config.toml
num_key_value_heads = 2
vocab_size = 8192
norm_place = "pre"
rope_fraction = 1.0
qk_norm = true
bias = "none"
beta1 = 0.95
dataset = "wikipedia_en"
MLP neurons of a small language model. Each row is named by its layer, matrix (down: output weights) and neuron, and shows model dimensions 0-255. Each number is 128 + 24 x the weight over its row's rms, rounded and kept within 0 to 255. Numbers have three digits each. A neuron's up and down rows have the sign that makes its largest values positive.
Before each neuron's rows, "raises" lists the tokens whose logits its output raises most directly, leaving later layers aside.

raises: "ed", "iller", "ee", "ie", "had"
L6.down702:159099102185096079159098081117130111147134145123113119127148168066145161112127185099104139144139124123172117100106087103109101087138150090118132128138158135136136092130132115150115101172109109110106139101167142128119145141157113092131149135121122137129109094157098156142138130150175085123113112158146110120128171103124176134108130119177127128095160119156138145127128152131104128147151094068146115093155110128145113098139096137128098158137130127154105118149145116107150154139127144118152123163105164092161144164102142093112138129145109132082089131143136157138152133088130073101113088154090100150167108100150142105121168152112123104138132121119104120135128097122147113123113151110104111093182089108132149128156112108106128129098156086145147113117098137104166157134112140

raises: "list", "right", "class", "let", "led"
L5.down632:138146178116119121154150192125165129140149100137140144117137167117148083133149176145145092140132131129128156138136181135183134138127165147135131109156137117124093138141133101131140162169155097097128134091123107116086133118107082123148117124173142143125164128112126147135149123149184119134165129088095106118128171086168124097135128129166165142121114145156123153098103116113157103152131128098077125159125160163151169121131139119119128147121132117124095145106148078136160129155107119149145143192074166116150111112107122141114098118115161121092104162102122138118143129119157124142192098105136120168154126152114113102130113109097092135140147140156098167137204138120129149135130138141146133151107099151115121129135151140165131099147134116104125119098168159145154137106164157

raises: "ary", "ari", "aria", "aries", "ish"
L2.down62:126173133150122102128143067112087109128112145122092130115124126072131102093182132140163161095143110111140123179140129142098099141100124110072155129096115132146202075122110163143114086126130156142102133118125138153100176116092156127149127096151113134114073120149134147157113127052147102148138135156167126134095113102146127111055098078142161098110117143118124135164129106110125149141171127133142166149163087104119142158162136124143103150110108155149109131120137165110135155107109143158132100148128126108160189120132137121136143149141125120147151112143117127120117147191131138155107148114105127154115116127113069109135156140163157119133097158104130100132114096137136157132120120132110114159139126141141141135145122109158147165141099141134087140124153131150132141134103139

raises: " team", " championship", " coach", " Sport", " winning"
L5.down965:147147100102149136113102094133136108141125111123147158119171128150106142142095125109156104105073117155161158188114138128151106119107103111133108097150128113131065123175124108153127129112115120156111137127135145080149126144111119140085112149108112112198134118124083074125126093143094133161128151128121137115127154103111133100166140116165165116131129131122103121105132151147154099127151112124118102138100139106121117112169123110121130135140118147073155124123123188122169150117138112141109157124134127113141105126127167183106123108159130127150137174131090129153130136068121099119141182108122112106111125121087104095121132090220103121100140135183145102119130151160154150173113121133093117165104128129091122109111117143125088130104137142146172124136144101142107128181130131

raises: "'", "’", " wanted", " performing", "ial"
L11.down566:093164141084108135165104143121153140109075102110183112109112143138111114127088142085128126134139106171119121117124071129138122105149113108107121135129141107117111147127116177128126128159119116136155092091125115133132124116147152120076100089144136133134140098134149144152137043119134125152093090115130133107149130178115116111150155119068111121129153112112148104060126144102140169130115072133125127132123121100110111147157110092137151123156108139123129136141142116128145164131116105119110129137059155169070136083068185124138075153140136126157108116141143145121139151108178134138120142101126115143111094100130122110110136140152178101106122102121131107115124131124127145118146121151100101200168157131132107129110132117112138154114156085137116130130120121107171104143131145

raises: "ous", "ines", "ative", "ant", "Gls"
L12.down652:109167140074096142107134103121112087134129130170104129173112118166173110139125105119158116119138084127156132138141099145161108121122137165124133124128106108096107120131147138104172087135098158120200125147168144139117152100166100149076103110161127129143081086133125144150107169162098122138122126168141133116165094072106101151124107084058094127125122141125128104147136122122126129147123169123123125131120160084152168170144128143120100100121115142156146121136106145107106126098147163175115089100140131181100113127139113128131139171137159142147092120100113155142111160110147123157082106133131150125115147125134122125104183128110075114134137101096127122092151130154117126169142128111123108127127111081136095084127101140134152121148153078115108119164129112115122112123122118

raises: "ty", "qua", "nor", "kin", "sky"
L11.down819:153087091139099143113154133121132115098133143129083105145107120144135123138145140154132113085154116149126132149098129100104123127110123142144094115112121083104114152127168121114141070155145121165085146118111129146122095106117155100093099163079172098115125122122171119149130118126114155101137126151141156108157114149128142102148150129150117101123185104096111142109089102104148130194134160091140056161163174133098101109110173121099126136133132068135129132106118111194132157140148152166141077116109127141143126140151154138131131133123121118153146140135090136138116105105092163121143117125109136142105110107123147152122142121144103138160118123162105124183145137122144183099082143130125159155155122140149099135084078106126124121129125153104090138153123088110165131095136097

raises: "es", "an", "est", "I", "are"
L2.down987:137121120110159107136132123124166076141126141137152139107175114132100080093117160117112126159190142129134125095167113121116121110114173099104130142160134119157149164128125124155103138113126126107131159135122183117116126071139141114125123084143126139118153102134140139118112105158165117153143138155133108139130072148097106102132109143097140109104125134145134104131116093121170119189115148129152138096133099099130188115102091115117113112145148092159106088152122126134135125136132136118119093121137174119122115123074124095129135105146134115137099172138148117143100111137127104149137156129090135125118145110096129103096128123072103136130120157110127153152143142094149103131135144144165130124149191105120136112157154080130099133174075191134173115153151107144077092105065131

raises: "do", "class", "time", "ge", " list"
L3.down764:114097121138122113173130137114149088115156116151154139106186113138141129148128102129092117116140148121132125116119099121173105089144105191154118118159121136176159119111145113155169121159128113130142175088170093129147179049160092127149156125130121085125114098123158149143116153110132168137153127184137150120122147152149157117121143117162138154176149127119124151096087105136129138104114129129106099100134163097135139148136118115128121103111187134109121114143135118103155151140127147100124136144102079153143112177192137129157124103150145144136134080118150131157134145138132160151142105144104154140124093155134148142117128120154135162141089133176134130123137125150103147115135171124105125133135125119131127111176087143144118168156105153144099146134158174139107164154111190